Part of a small language model's weights: 3 heads of 128, learned positions.
MLP neurons of a small language model. Each row is named by its layer, matrix (up: input weights; down: output weights) and neuron, and shows model dimensions 32-159. Each number is 128 + 32 x the weight over its row's rms, rounded and kept within 0 to 255.
After each neuron's rows, "raises" lists the tokens whose logits its output raises most directly, leaving later layers aside.

L9.up193 [107 136 140 167  87 125 132 116 151 173 123  86 145 156 169 115 143 122 141  99  99 151 205 123 114  94 158 159 159 108 141 140 116 125 112 180 129  92  93 150 151  88 132 119  69 107 111 127 131  75 153  54 174 119 132 102 105  89 124 132  76 136 110 142 167 114  85 111 140 121 140  95 128 106  68 121 129 208  66 109 178 123 131 107 119  80  91 160 118 140 128 134 121  97 150 147 173 157 134  78 111 127 198 113 140 171 169 138 133 174 104 139 121 106  84 118 111  57 128 114  64  97 156  74 114 108 106 152]
L9.down193 [163 129  98 147  74 147 150 101 119 112 134 128 124 115 132  40 111 122 122 163 170 146 125 113 182 140 193 148 148 122 161 101 126 141 131 148 142 150  66 125  87  89 161 123 119  91 101 101 184 135 143 113 178  99 117  70 159 134 131  90 150 174 105 131 148 132 139 111 131  75 133 112 130  24  37 138 100 168 121 135 157 156 106  89  99 142 156 136 170  59 171 112 136  89 115 167  85 113  98 148 112 136 108 188  87 118 134  91 121  91 118 120 110 116 159 116 101  88 167  78  91 140 110  66 167 178 123 141]
raises: " that", " he", " they", " \"W", " she"

L7.up1271 [172 183  89 101 248 139 111 111  95 124 166 130 105  98 119  93 140 157  61 134 140 159 156 101 116 161 123 159 159 119 129  62 111 171  93 174 127 101 132 206 154  66 137 102 160 144 169 116 146 157 144 136 129 139 127 132  63 153 108 170 158 100 137 102 116 107 134 201  98 126 112 105  86  85 123 152 105 101 142  94 101 193  81 104 137 138 117 135 158  89 110 133 113 126 101 162 117 103  88 118 109 187 145 164  79 147  88 153 107 143  87 131 138 118 109 102 139 154 113 154 168 103 140 153 158 137 155 176]
L7.down1271 [129  98 151 120 151 132 141 138 198 158 155 146 105 131 112 163  87 139 109 117 176 139  78 207  98 170 128  83 200  87 129 100  91 165 148 176 123  33 108 174 158  93  96 164 138  89 123 123 103 122 152  64  98 102  77 102 136 171 105 119 184 121  86  82 198 161 109 127 172 145 123 149 124 128 136 170 102  67 123  75 147 108 109 124 122 146 129 123 152 168 101 110  96 153  83 126 121 132 109 109 117 110  99 111  73 100 150 116 152  56 128 134 180 122  75 149 145  73 128 108 200 161 150 167 105  98 154 112]
raises: "ation.", "ation,", "ating", "ators", "ated"

L7.up90 [144  91 138 112 106 101 131 122 168 102 156  89  96 192 128 110 167 130 143 136  96  95 146 102  92 108 151 117 115 165  90 117 187 168 125 121 161  83 120 112 156 136 163 159 100 128  89 130 145 121  67 106 101 135 152 106  93 125  67 114 152 123  80 197 141 163 136 107 145 129 138 149 107  83  90 125 113 146  98 104 187 150 156  90 121 136 159 204 168 107 153 162  78 133 118 169 121 209 155  83 166 162 157 136 139 142 169 125 158  87  64  66 119 119 109 156 160  78 154  92 148 139 156 112 105 142 169 249]
L7.down90 [103 152 101 116  74  93  67 142 131 164 117 102 126 136 186 147 115 137 104 170 129 111 124 120 135  81 122 106 121  92 151 101 145 129 120 107  73  96 102 140  73 129 184 107 102 117 116 145 174 133 141 155 132 131 144 123 110 139 124  98 182 158  90 124 121 154  69 100 189 153  98 173 129  42  16 225 110 150 111 127 157  96 158 101 128  78  69 123 119  93 149 114 135  98 102 175 122 103  83 130 147 146 151 170 119  87  95 129 114 143 131  83 138 172 148 140 152  75 189 134  97  91 124 120 165 121  93 146]
raises: " it", " he", " they", " she", " there"

L7.up1135 [115  90 104 139 176  98 106 118  89 118 106 119 111 140 128 105 153 128 127 118 142 154 154 122 139  80 108 130  91  75 109 142  86 153  70 156  85 117 124  99  82 131  65 120 145 159 173 110 114 182 176  90 129 115 106 149  79  86 112 141 135 144 159 123 127 105 131 114 160 113 139 155 154 122  74 117 114 144 100 144 118 112 118 116 202 156 112 120 149 125 136 111 148  76 105 147 119  68  54 152 159  94 135 213 120 221  64  98 141 175 123  47 100  70 135 121 172 116 130 151  51 123 113 124 176 127 106 132]
L7.down1135 [153 152 130 147 158  86 169 117 150 197 120 102 138 164  87 138 113  99  52 121 153 130 125 131 106 124  95 145 169 116  78  92 138 135 144 105 152  60 156 158 121  88 115  88 132  78 161 147 108 132 202 144 136 112  88 119 115  82 137  97 118 127 111 137  81 138  96 134 171  82 156 106 193 177 115 113  74 142 103 119 107 157 160 129 146 169 166 163 100 217 100 171 117  91 168 215 109  92 144 100  99 101  98 212  97 167 140  89 146 167 133  70 136 136 152 113 137 213 148 161 133 134 109 152  90 144 140  76]
raises: " July", " June", " February", " November", " September"

L4.up894 [ 79 149 191 108 115 182 132 140 142 100 173  82 181  92 151 143 118 114 139  90 112 114  74 133 113 143 161 156  61  51 114 125 143 140 100  91 108 131 149 127  94 149 138 165 143 145 138 185  83 153 166 194 107 130 104  82 107 171 135 118 108 138 149  92 106 117 103  82 175  83  76 141 116 129  85 112 128 141 136  80 123 136  92 106 136 142 135  88 114 114 141 112 126 165 114 151  69  98  82  92  81 100  89 104 175  59 159  71 149 120 132  70 150  54 178 155 135 120 123 113 121  91 127 105 174 146 151 123]
L4.down894 [115 102 134 139 177 108 109 108 141 115 156 109  91 112  91 119 136 100 106 128 133 123 129 167 147 162 127 138 154 103  95  71 121  92 101 125 121 197 118 110 156 186  95 139 145 115  68 106  54 154 180 140 157 120 133  99 149 121 124 135 141 151  83 138 148 136 127 170 133 117 108 108  56 141 149 148 130 206 126 186  71  93 134 116  59 100 110 181  63 125 146 111 127 163 189 141 176 122 124  97 166  71 100 145 185  90 103 168 147 104 155 159 142 122 153 154 114 159  63 172 118 150 130  60 143 179  76 175]
raises: "ics", "ent", "ically", "ics.", "ents"

L7.up433 [ 92 122  81 143 133 140 109 154 136 137 143 153 112 135 110  90 166 144 127 160 132 146 150 113 143 103 104 166 142  96 147  81 115 153 179 175 165 115 131 104 119 144 100 148 116 142 110 166 147 105 165 160 136  94  61  86  56 172  57 126 178 113 173 173 206 113 158 112  87 177 185 138 133 107 158 148 222 188 118 116 104 143  63  94 153 128 138 100  95 155 151 169  63 200  87  96 127 164 147 137 123  86 173 127 124 126  98 116 114  76 166 115 121 121 142 186 116 109 153 170 141  98 154  73 200 143 126  83]
L7.down433 [ 65  77 110 131 115  88 141 143  93 137 106 181 171 153  64 126 149 152 134 213 141 139 157 124 148  91  77 110 160 107 155  76 130 181  99 185 136 113 109 148 136 139 114 104 139  94 140 135 105 135 142 130 119 132 101 102 119 122 123  97 151 133 176 169 190 140 135 169 138 188 214 128 168 106  21 102 200 112 148 140 155  98  90 130 161 107 128 113  86 131 103 164 154 164  88 120 151 142 119 113 145 157 172 115  90 141 153  75  79  51 106 111 142 169 145 202 105 120  68 140 102 100 145 145 179 122 152  92]
raises: "ify", " these", "ize", " them.", " this"

L7.up1466 [144 102 143 119 116  89 160 145 186 105 129  65 102 138 137 117 138  53 106 157 153 101 158 111  95 172 128  60 153 140 107 173 138 175 117 126  77 139 171 101 139 136  64 125 153 186 170 139 143 133 165  94 147 185 106 184 141 152  83 135 146 141 176 168  91 135 155 104 117 125 136 169 150 128 163  90 125 110  47 138 150  84  73 102 115 186 130 179 102 167 143 174 144 148 161 122 155 138 108 157 188  63 157 119 174 207 125  92 123 141 143  71 156 111 144 151 127 151 120 110  94 140 150 158 144 134 119 122]
L7.down1466 [152 112 144 131 136 108  85 110 138 107 116  88 146  79 170 166 147  32  71 131 175  76 110  87 161 153 129 160  76 167 100 144 116 197  84 112 120 125 143 113 168  91  65 143 152 147 181 123  81  87 178 124 114 130  91 160 124 150  72 117 105 113 136 139  75 165 128 140 168 138 181 196 142  89 121 107 109  97  91 152 107 135 133 117 153 163  77 116 135 162 120 130 168 112 122 144  77  86  86 128 113 108  84 153 159  80 101 132 160 106 150 160  91 134 130 107  92 113 129 113 107 124 152 185 163 114 148 135]
raises: " September", " July", " January", " December", " April"

L7.up617 [114 113 101 160  89 108 113 144 131 119  51 142  31 110 128 147 140 110 144  91 171 139 144  99 147 152 121 140 126  92 164 109 112 107  95  76 106  71 100 137 122  93 149  86 158 113 133 106 145 133  41  88 129  75  78 133 141 124 140 134 148 132 112 147 160  81 132 113 143 175 113 134 137 152 147 220 168 174 174 111 172 118 124 161 120 136 131 124 144 138 125  81 130  83  86  86 121 100 103 159 192 106 114 129 136 147 117 177 107 140 124  86 136 127 147 142 101 100 158 133  89 101 128 157  91 122 160 139]
L7.down617 [139 106 125 118  71 133  93 155  97 132 163 117 111 157  80 144 138 109 106 157 156 121 134 140 140 136 145 141 125 111  94 122 135 123  84 106 120  70 121 182 117 104  91 111 116 159 102 115 124 184 117 143 158 159 134 100 115 136 135 179 181 112 122  82  87 150 144 126 121 118  74 142 146 130 151 141 168 124  77 122 103 118 131 156  95 170 142 174 128  43 165 207 131 142  92 140 111  84  96 114 152 138 149 134 119 143  71 114 147  83 163 127 140 133 117 179 148 202 117 102 125 129 133 133 118 148 107 141]
raises: "en's", "ething", "i's", "'s", "ight"

L9.up475 [116 152 124 123 128 117 161  92 133 132  64 139 133 105 145 139 112 118 166 102  79 134 131 167 149 168 150 134 128 121 103  86 117 133  60 132 159 161 151 131  94 180 184 153 130 144 144 118 104 179 146 143 114 124  75 185 121 155 190 158 126 169 117 136 161 110 114  85 130 173 148 204 107 154 117 141 118 123 173 101  74 153 126 126 117 146 138 149 128 138 149 119 131 119 124 130 103 204 165 125  17 156 228 160 170 173 134  57  96  99 152  71 189  58  92 181 126 154 162 133 137 157 116 118  64 119 176 127]
L9.down475 [131 149 126 123  91 137 132 121 132 114 148  95 138 145  78 160 118 117 115  98  83 177 122 112 100 148 107 107 124 142  98 110 133 162 118 117 133 118 134 125 157 148 125 145  96 143 180  79 132 120 179 101 123 165 137 141 127 168 146 147 163  90 125 128 143 153 156 123 183  83 143 120 144 165 130 100  98 173 149 100 132 141 109 144 163 107 128  93 148 148 126 136 116 134 112 107  88 139 137 137  83 142 142 164  97 119 150 152  99 148 109 139 135 110 149 106  62  32  79 100 151 134 120 134  81 103 120 120]
raises: ")\"", "]", ");", ")", "}"

L9.up799 [ 89 136  87 103 161 104 148 139 121 118 187 101 120 153 207 178 150 132 105  98  42 131 129 142 156  88 156 131 133 127 168 108  78 156 136 162 109  82 139 157 127 158 125 138 130  96  69 143 137  79 135  88 117  99  68  55  97 149 133 121 113 142 126 133 189  43 165 121  91 141 179 118 128 120 120 128 212 171 140 164  97 156 124 176  96 120 110 111 160 148 148 200 127 136 122  74 161 117 114  80 143 127 121 138 118  79 106 125 125 116 138 131  96 105 162 210 127 107 133 162 160  95  74 100 115 119 130 162]
L9.down799 [ 57 108  99  79  83  86 137 148 141 142 146  82 163 121 138 122 183 164 135  93 106 116 120  98 153 131  79  72 182 108 134 106 116 107 117 136 140  85 174 164 117 115 148 149 121 134 103 169 138 134 173 128  95 113  76 124 151 138 120 124 149  67  81 145 211  97  94 153 145 166 142 148 107  86   0 104 175 196 126 107  95 148  70 139 126 155 130 157 107 126 135 143  80 165 159  86 145 173 138 120  99 127 182 105 124  96 149 136 131 122  93 115 123 154 116 177 146 131 122 130 130 103 130 117 158 131 101  92]
raises: " it.", " their", " these", " themselves", " him"

L9.up516 [ 96 147 170 113 153 155 121 160 211 131 145 153 165 108 130 149 105  71 102 108 149 153  23 120 149 105 161 127 125 125 179 179 147 146 151 113 162 130 149 115 150 100 129 152 192 106 119 164 175 103 103 127 164  72 113 122 146  90 145 105  82 191 106 151 124 122  74 190 145 115 148  86  79 113  99 129 123 126 188 129 131 163 118 127 119 156 189 114 108 179 109 136 117 163 148 168 121 123  86 132 128 174  96 129 133  84  85 145  86 186  90  98 103 162  85 121 100 139 157 100 136 115 124 121  46 134  94 136]
L9.down516 [187 125 126 105 158 131 117  76 114 106 186 145 118  95  93 131 126 126 148 125  96 169 104 110 131  94 135 113  93  92 127 146 106 116 163 134 158 108 161 152 164 151 122 106 139 136 161 139 130 143 170  95 146 137 231 114 163 164 140 130 110 168 116 131 121 102 196  85 135 114 165 159 146 149 159 173 182  80 113  89 152 134  96 132 134 123 121 122 155 193 131  87 146  88 167  85 101 177  75 121 119 116  97 167 201 143 133  84  68 101 106 120  95  83 142 142  99 125  83 115 125 113 157  42 192  75 130 200]
raises: "ner", "e", "hold", "ive", "ouse"

L9.up882 [ 95 154 132 127 109 176 152 110 193  92 139 149 114 155 175 134 119 135 179 166  73 132 180 169 153 139 105 105 135 181  79 130 145 142  94 111 163 182 169 131 114 197 210 143 122 105 172 132 111 165 105  81  98 112 140 124  52 121 105  93 144 152 123 125 123  85  96  98 145  91 149 120  84 139 160 129 181 181  59 109  89 125 129 101  97 142 142 144 154 127 135 123 137 218 165 140 105 176  96 115 149 101 155 144 176 113 106 144 127 121 168 143 182  91 158 191 134 156 129 136  84 100 147 184 102 155 142 118]
L9.down882 [127 137 156 110 132 112 136 176 138  92 127 146 105 118 144 150 178 108  43 142 161 135 120 137 143 112 118 138 121 114 122 136 115 129 153 140  66 122 103 130 149 124 173  77 127 114 155 150  89 161 185 117 124 182 199 230  46 132 164 117 133 131 190  79 112 104 140 100 157 125 104 182  91  63 122 176 101 100 103 187 135  52  73 178 163 155 167 130 166 196  81 153  98  76 127 153 140 134 131 159  95 127 110 114 123 175 186 157 211 100 112 188  91 100  94 130  97 154 135 114 125 161 107 222  94 138 105  93]
raises: " into", " to", "ately", " onto", " toward"

L9.up1199 [119 107 167 118  75 148 106 138 167 156 115 131 159 161 161  91 159  63 141  78 114 106 158 154 114 152 160 150 128 112  65  80  88  76 238 135 175 180 147 143 114 134  63 146 138  92 193 125 175 152 155 111 157  94 143 159 128 130 134 161 155 127 122 139 208 123 128 146 124 127 123 155 169 108 157  67 139 149  98  66 157 147 105 110 170 145 104 135 183  83 147 122 140 119 133 113 192 173 126 137 119 204 122  97 120  98 132 169 146 125  73 130 118 125  94 132 141  98 115 149 123 141 176 113 128 168 101 119]
L9.down1199 [ 98 157 101 133  72 129 106 119 155 173  73 102 116 175 182 128 120 129 111  99 148 140 182 133 130 126 162 113 133  65 110 148 134  34 140 139  98 140 111 155 123 201 152 117 114  38 151 170  95 162  91 155 102 180 169 216 131 176 138 112 139  98 121 143 132 121 136 102 142 115 124 167 144 123 139 125 131 113 113 128 163 144 176 123 131 161 126 149 152  74 161 127 145  51 153 135 189 108 204 127 130 145  80 110 141 121 161 146 127 137 126 147  92  87  99 135  92 105 150 156 148 121 195 104 138 106 143 141]
raises: "de", "ca", "red", "bon", "ra"

L9.up659 [ 93  84 211  96 122 154 133 110 142  68 133 117 108 133 106  70 125 147  95 116  59 154  81 139 135  90 147 176  85  78 151 112 125 143  95 164 139 151  98 124 133 111 121 127  82 113  74 125 174 102 134 181  90 141 130 130 112 105  77  80  97 126 121  82 168 156 157 110  67 150 128 172 174 132 139 140 153 179 103  94 149 157 114  92  94 160  82 110 149 123 119  93 122 105 135  51  82 148 137 130 107 146  91 102 128  93 105 154 176 142 195 129 175 122 117  73  67 115 128  99 109 127 154 107 102 165 133  80]
L9.down659 [145 137 181 156 141 114 110 192 178  94  92 116 185  71 145 130 154 133 102 109 109 134  67 128 129 181 128 108 157 162 168 134 112 123 104 114 114 128 153 148 129 132  97  89 138 114 148 134 162 109 175  78 140 125 198 131 113 109 134 119 191  49 140 107 213 122 124 125 116 118 151 144 140  98 125  89 133 191 155 144 160 104 112 225 177 126 129 150 107 120  50 157  63 116 167  71 121 119 153 151 128 104 134 122 156 108 146 146 154 110 183 133 175 110 134 145  97 160 217  68 168 116 136  97 135  94 104 104]
raises: "chell", "idae", "cul", "ace", "iot"

L9.up1079 [119  36 138 125 159 107 123 121 122 124 167  95 170 117 132 148 122 170 143  96 122 190 135 106 107 149 154 144  87 165  93 136 100 153 165 142 180 158  65  83 155 115 114 154 139 182  68 106 181 131  89 182 142 115 138 182 104 123 110  96  84 167 129 106 119 192  60 163  95 124 129 111 114  93 167  86  54 151 148 126  44 142 151 161  89 148  93 128 166 169 126  74 142 170 141  64 148  99 124 115 172 181 154 200 154 150 130 106 136  84 154 166 133 137 112 114 190 137 157 136  99 140 119 156 134 175 107 143]
L9.down1079 [166 174 106 106 136 111  59  62  77 208 132 126 174 171 153 139 166 143 202 102 101 135 129 119  86 196 111 146 134 124 157 127 105 157 111 168  76 173 142  93 145 180  82 117 154 141  97 155 127 100  84 154 141  83 130 103 150 160  79 134 121 145  91 130 174 154  73 142 149 106 102 131 115 126  51  88  96  73 122 126 135  86 123 145 104  90 134 192 115 106  75 143 145 132 160  38 186 108 146 179 137 171 177 113 115 133 199 119 105 145 107 105 191 122 107 110 108 138 168 165 149 142 118  51 150 117 109 121]
raises: "en's", "en.", "en", "ians", "en,"

L9.up15 [117 110  89 148 135  94 105 180 111 146 170 131 154 119 101  94 188  87  84 139 110 125 127 169 101  58 115  98 107  71 121 117  82 126  94 227 104  81 110 137 147  99 108 150 151 109 116 159 146 104 174 126 138 157  71 119 121 111  58  86 140 130 142 110 206  69 128 112 107 155 145 134 148 123 105 151 155 194 162 179 170 104  79 119 148  93  83 163  84 109  82 154 169 146 128 122  97 139 118 133 155 100 158 166 107 144 116 135 131  45 138 154 163 131 101 170  99 126 177 150 194 156 151  87 136  96  79 102]
L9.down15 [151 139  94 188 118 121 111 141 126 104 105 167 125 176 186 120 109 135 121 122 161 100 156  90 162 131 160 151 170 125 191  67 107 108 118 150 157  88 145 143 112 149 139 148  96 132 124 125  97 139 126 108 162  83 111 160 118 146 133 107  89 155 169 119 163 115 120 142 194 117 148 233 152 141  65 126  99 186 135 149 159 110  96 130 116 160 130 159 130 150 155 141 180  96 146 175 142 161 143  95 121 120 122 171 182 118  71 130 120  84 144  82 231 161 126 128 123 172 136 105 154 130  73 111 147 103 143  86]
raises: "ly", " that", " to", "ly,", "ly."

L9.up370 [112 153 129 126 114 110 105 118 189 122  95 127 105 103 159 118 153 105 157 168 148 202 129 112 127  88 131 167 124 183 117 102 122 153 152  34  89 121 155 118 116 125 181 124  99 141 134 128  95  57 123 139  92 126 126 107 103 135 129  76 167 116 147 160 141 118 144 146 100 140 168 158 129  85 192 145  94 116 108 126 114 129 104 110 120 112 218 102 106 225 110  87 146 153  87  95 156 183 159  39 147  99 181 169 216 154 193 148 137 156  96 105 101 110  96 159 131 121 107 145 106 151  79 226  81 100 153 130]
L9.down370 [110 162 155 114 140  68 106 188 160 159 112 178 124 117 129 157 104 143 180 113 148 114 170 127 170 143 102 176  97 140 113 123 143 131  57 168 142 128  86 155 176 131  96 143  98 116 108 124 124 164 178 133 176 122  61  82 127 108 156 126  60 174 150 107  68  76 105  83 125 135  79 147 150 170 143 123  19 113 115 140 152  89 154 131 116 193 108  99 155  75 127  76 200 114 151 124 130 178 101 155 168 150 130 170 174  71 130 112 125  75 119 122 138  98 103 128  86 139 207 123 184  90 127 114 139 116  99 135]
raises: " to", " toward", "cription", "ounds", "ward"

L7.up895 [163 126 158 124 138 163 120 118 192 119 174 128 125  65 128 143 125 139 148 140 136 160 122 140 199  99  78 113 115 135 149  88  70  98 124 137 139 136 127  84 127 119 102  88 157 123  97 122 124  70 112 108 105 144  97  80 105 165 167 107 140 113 189 161 157  95 139 141 113 131 178 111 147 124 154 105 143 188 160  86 145 145 158 110 152  92  79 192  72 127 123 153  97 180 115 129 137  89 127  85 104 117 172  96  32 126 157 124 135 133 191  99  95 107 137 171 161  93 113 115 115 109 143 129 128 162 182  97]
L7.down895 [ 72 122 138 107  82 160 121 143 101  78  95  96 138 131 167 137 174 147 129 160 102 110 135 125 126  90 119  71 147 131 180  82 104 120 121 205 155  85 126 126 128 154 163 131 146 114  89 127 153 116 153 126  86 136 146 108 126 173 154  94 109 108 114 122 166 154 126 103 139  98 142 164  79 131  42  89 125 166  68 130 179  64  81  82 140 114  96 169  83  95 125 178 122 120  40  71 158 115 148 138 113 122 126 106 108  87 100 143  97 144  96  77 147 184 172 190 109 162  88 144 126  80 146  85 158 146 121 111]
raises: "ify", "'t", "ize", " this,", " it."

L9.up941 [159  93 106 189 123 210  90 112 139 106 132 104 138 110 141 178 146 131 221  98 142 167 149 179 165 170  88 133  75 157  89 108 102 141 136 148 147 193 181 154 125 164 137 149  84  93 181 137 124 160 145 151 158 117 107 131 107 133 123 108  96 131 149 124 191 124 110 159 135  95 114 145 126 130  86 152 173 117 156  54 169 107 117 193 110 123 135 122 171  94 148 124 137 127 156 176 111 119 128 128  71  99 146 145 190 168 204  69 108 140 143  76 158  99 105 165 141 153 143 134 107 116 127 111  64 112 153 102]
L9.down941 [144  85 153 183 108 160 179  90  62  78 138  75 133 104  99 156 148 134 195  48 142 162 153 118 119 185  84  71  84 138  74 182 127 108 147 132 144 125 107 159 146 132 111 137  94 117 152 164 171  84 175 171 187 142  83  90 113 137  94 141  68  35 158 111 124 171 103 157 127 103 128 129 138 116  85 143  91 105 160  61 161 144  99 160  84  87 140 136 110 128 143 117 126 129 141 132 111 125 132 159 117 112 145 156 148 126 175  90  88 120 171 116  84 113 148 138  85 113  87 127  79 146 154 122  99 104  84  82]
raises: ")\"", "a)", ")", "),", "s)"

L9.up325 [116  79 143 143  93 142 163 146 218 126 133 170 133 161 168  84 179 100 126 101 134  69  80 151 123 142  86 196 133 155 114 118 196 146  88  98 167 146 144  95 136 169  65 145 128  78 134 119  94 108 101 109 124 141 136 151 164 105 184 124 149 186 134  65 107 194  82 121 128 104 146 151 126 142 126 105 101 114  96 138 119 137 149 155 113 219 155 152 119 119 120 129  89 164 150 144 126  95 125 126 188  88 131 155 149 115 102 143 124 114 132  64 177 122  91 146 155 125 147 132 106 140 155 122 136 130 179 159]
L9.down325 [131 120  92 132 113 155 108 167 110 116 128 154  99 104 139 164 108 190 115 167 102 111 131 103 188 105 117  73 153 104 156 109 164 163 143 139 126  98  86 116 103 106 147 117 142  88 161  90 127 170 158 160 124 169 125 162  84 143  73 171 110 164 103 110 192  59 125 138 100 159 165 150  96 147 153 122  99 196 151 155  76 135 126 140 116 121 184 132 138 192 124 162 175 142 164 100 120 133  99 100  74  71 121 121  91  57 215 150 143 164 115 100 152 192 127 144 114  68 194  97 149 131  98 116 146 146 164 109]
raises: " include", " date:", " type:", " a", "s:"

L9.up751 [ 61  93 168 140 141 136 116 155 147 147  94 103 178 164 208 138 135 117 207 147  98 122  96  84  95 184 150 175 129 116 134 103 112 121  48  85  86 134 200 112 163 138 149 109 135 168 137 108 139  91 128  86 107 133 147  63 161 109 185 169 114 171 100 161 151 158 157 138  53 185 103 125  94 121 121 160 133 181 134 135 147 137 147 151 107  77 142 146 142 127  94 132 153  83 127  96 172 172  78 141 147 137 139 109 104 117 117 105 145 119 183 128 154  67 164 157 160  91  77 107 171 116 157  79 110 100 145 102]
L9.down751 [150 146 141 135 118  92 163 127 159  69 163 108 126  87 144 138  67  91 109 127 117 149 140 156 168 135 157 136 161  75 102 128  83 162 174  97 165 155 124 101 133 154  87 105  88 111 138 133 145 119 154 178 140 137  64 124  96 154  92 132  87 114 211 104 136  96 171  58 120 121  95 195 130 112 134 156 138 108 166 132 113 147 157 133 111 166  97 141  73  70 108 149 125 204 211 154 133 135 152 183 153 100 136  69  96 126 112 128 118 134 126 137 109 155 117  82 134  92 154  74 125 122  61 142  88 146 139 155]
raises: "ion,", "ion", "ion.", "ions", " 3:"

L7.up546 [120 116 109 136 131 122 124 112 137 190 109 135 125 155 159  98  89 140  57  53  81 114 105 147 118  86 124 150 132 108 122 164 129 134 163 111 108 162 176 112  81 131 113 146 186 128  49 164 148 101 132  82 106  99 143  48  99 129 126 165 121 107 145 126 170 153 112  83 110 115 117 149 173 160 134 130  95 202 165 155 133 141 187 136 124  80  91 137  72 101 173  97 113 132 116 130 189 142 122 124 144 133 110 139 125 111 143 143 101 137 148  80 120  82 137 190 128 117 114 159  76 170 171 146 114 144  95  47]
L7.down546 [ 90 119  74 188  93  62 107 106 102 134 170  70 132 170  76  68 159 119 132 134  42 114  94 149 222 120 128 143 146 128 187  96 175 159 150 149 150 129 118 170 105 143 131 115 140 112  99 141 142 182 168 124 160  79  82 131 167 178  79  81 106  69 118  67 153  98 115 108 169 117 205 179 150  50 163 147 202 149  59 129 127 135  53  97  89 111 102 180  96 110 146 133  99 153 123 142 101 125 132 102 113 113 192 131  80 124 100 185 116 180 115 118 126 106  81  51 142 141 148 132  73  63 168  86 112 110 128 121]
raises: " whom", " they", "while", " these", " that"

L9.up1480 [145 100  41 127  97  42 143 101 109 183 114 120 134  84 128 106 134 203  81 162  92 136 131 107 174 142 173 136 109 113 108 175 145  71 107 137 126 155 109  85 135 127 133 151  45 145 106 154 124  70 143 132 125 152  98 145 107  77 150 108 165 140 135  95  94 230  65 141 126 176  88  91  88 125 144 136 109 117 159  96 159 144 152 236 104 155 142 105 145 144 126 137 121 142 104 161 148 110 149  77 117 152 118 122 144 157  87 124  73 136 120 118 118 137  84 126 133 118 121 109 150 132 107 152 201 141 130 171]
L9.down1480 [103 111  81  48  82 120 119 179 106  98 172  69 142  97 121 123 162 127 149 178 103  94  99 113  89 203 108  83 131 147  90 104 175 133  43 114 149 110 137 143 144  91 112 115 114 121 108  94 162 167 128 161 121 116 127 174 182 155 123 134 193 159 117 142 103 160 164 101  63 124 154  68 109 117  90 131  98  73 106 121  90 137  88 127 127  85 145 114 156 115 112 135 152 137  84 122 119 134 149 131 113 107 141 136 133 151 170 103 146 114 101 101 138 158 221 129 155 155 150 113 150 131 132  83  61 136 114  83]
raises: "en.", "en's", "en,", "sen", "gh"

L9.up1036 [156 118  74 117 133 141 115 119 147 130  86 133 155  98  97 140  99 185 119 142  87  87 136 120 190  69 121 115 115 128  94 119 129 115 113 142  45 116 138 124 172 131 101 170 148 184 147 112  83 138 102 163 144 125 110 176 102 120 136 133 136 175 188 184 121 138 147  74 126 160 148 156 124 131  75 133  77 129 119 117 118 125 164 163  84 180 151 126 164 103 132 192 187 122 161 141 151 170  90 177 155 198 106  83 134 115 134 141 161 140 106 129 117  82 155 161 162  96 162 132 134 153 139 104 150 131 105 186]
L9.down1036 [150 132 124 124 202  86 133 178 144  99 118 162 152 114 161 117  61 131  75 141 113 108  96  80 158  71 109  81 131 133 178 154 133 155 123  98 151 128 131 107  96 152 120 127 152 149 134 112 103 183 102 157 122 104 131 129 144 131  83 117 129 139 125 116  91 157 190  72 198 120 179  72  73  70 143 111 147 102 104 114  94 128 136 110  95 163  82  99 131 100 106 101 191 127 160 125 131 180 119 120 134 239  77 151 148 142 135 111 148  99 130 115 114 143 172 187 152  95  78  94 147 152 143 120 133  96 163 167]
raises: "ographer", " Director", "rator", " Member", " director"

L9.up225 [149  65 167 113  88  33 121 122  90 178 185 161 126  90 138 185 114  50 121 101 134 120 149 148 132 167 138 144 114 112  97 168  68 117  80 122 167 107 114 158 147 162 126 105  76 175 119 126 107 125 165 117  78 108  77  95 125 116 171 116 118 108 117 144 132 155 144 157 140 125 104 163  68  87 178 173 160 192 132  80  89  52 111  73 114 151 160 158  85 133 111 155 166 158  75 152 122  73  94 142 153 144 166 196 121 151 123 137 119 126  89 146 101 176  89 138  94 119 147 192 158 142 116  92 162 105 121  89]
L9.down225 [159 114 179 137  63  86 102 151 145 142 173 126 128 192 173 193 123 123  50 166 125 121 145 107 141 189 151 120 164 111 112 122 131 138 164  84 137 116 100 138 134 123 115 145  92 133 114 143 197 151  67 152 142  96 130  98  66 125 171 140 148  92 136 138 105 120 124 154 105 103 127 110  39 214 138 124 105 100  99 100 208  89 145 114 122 142 141 160 122 135 145 129  72 121 161 116 132 148 110 107 207 153 196 132 147  90 123 173 145 145 100 169 155 115 164 117 134 126 135 154  31 115  99 203 119 142 170 114]
raises: "'s", "’s", "y's", "a's", "en's"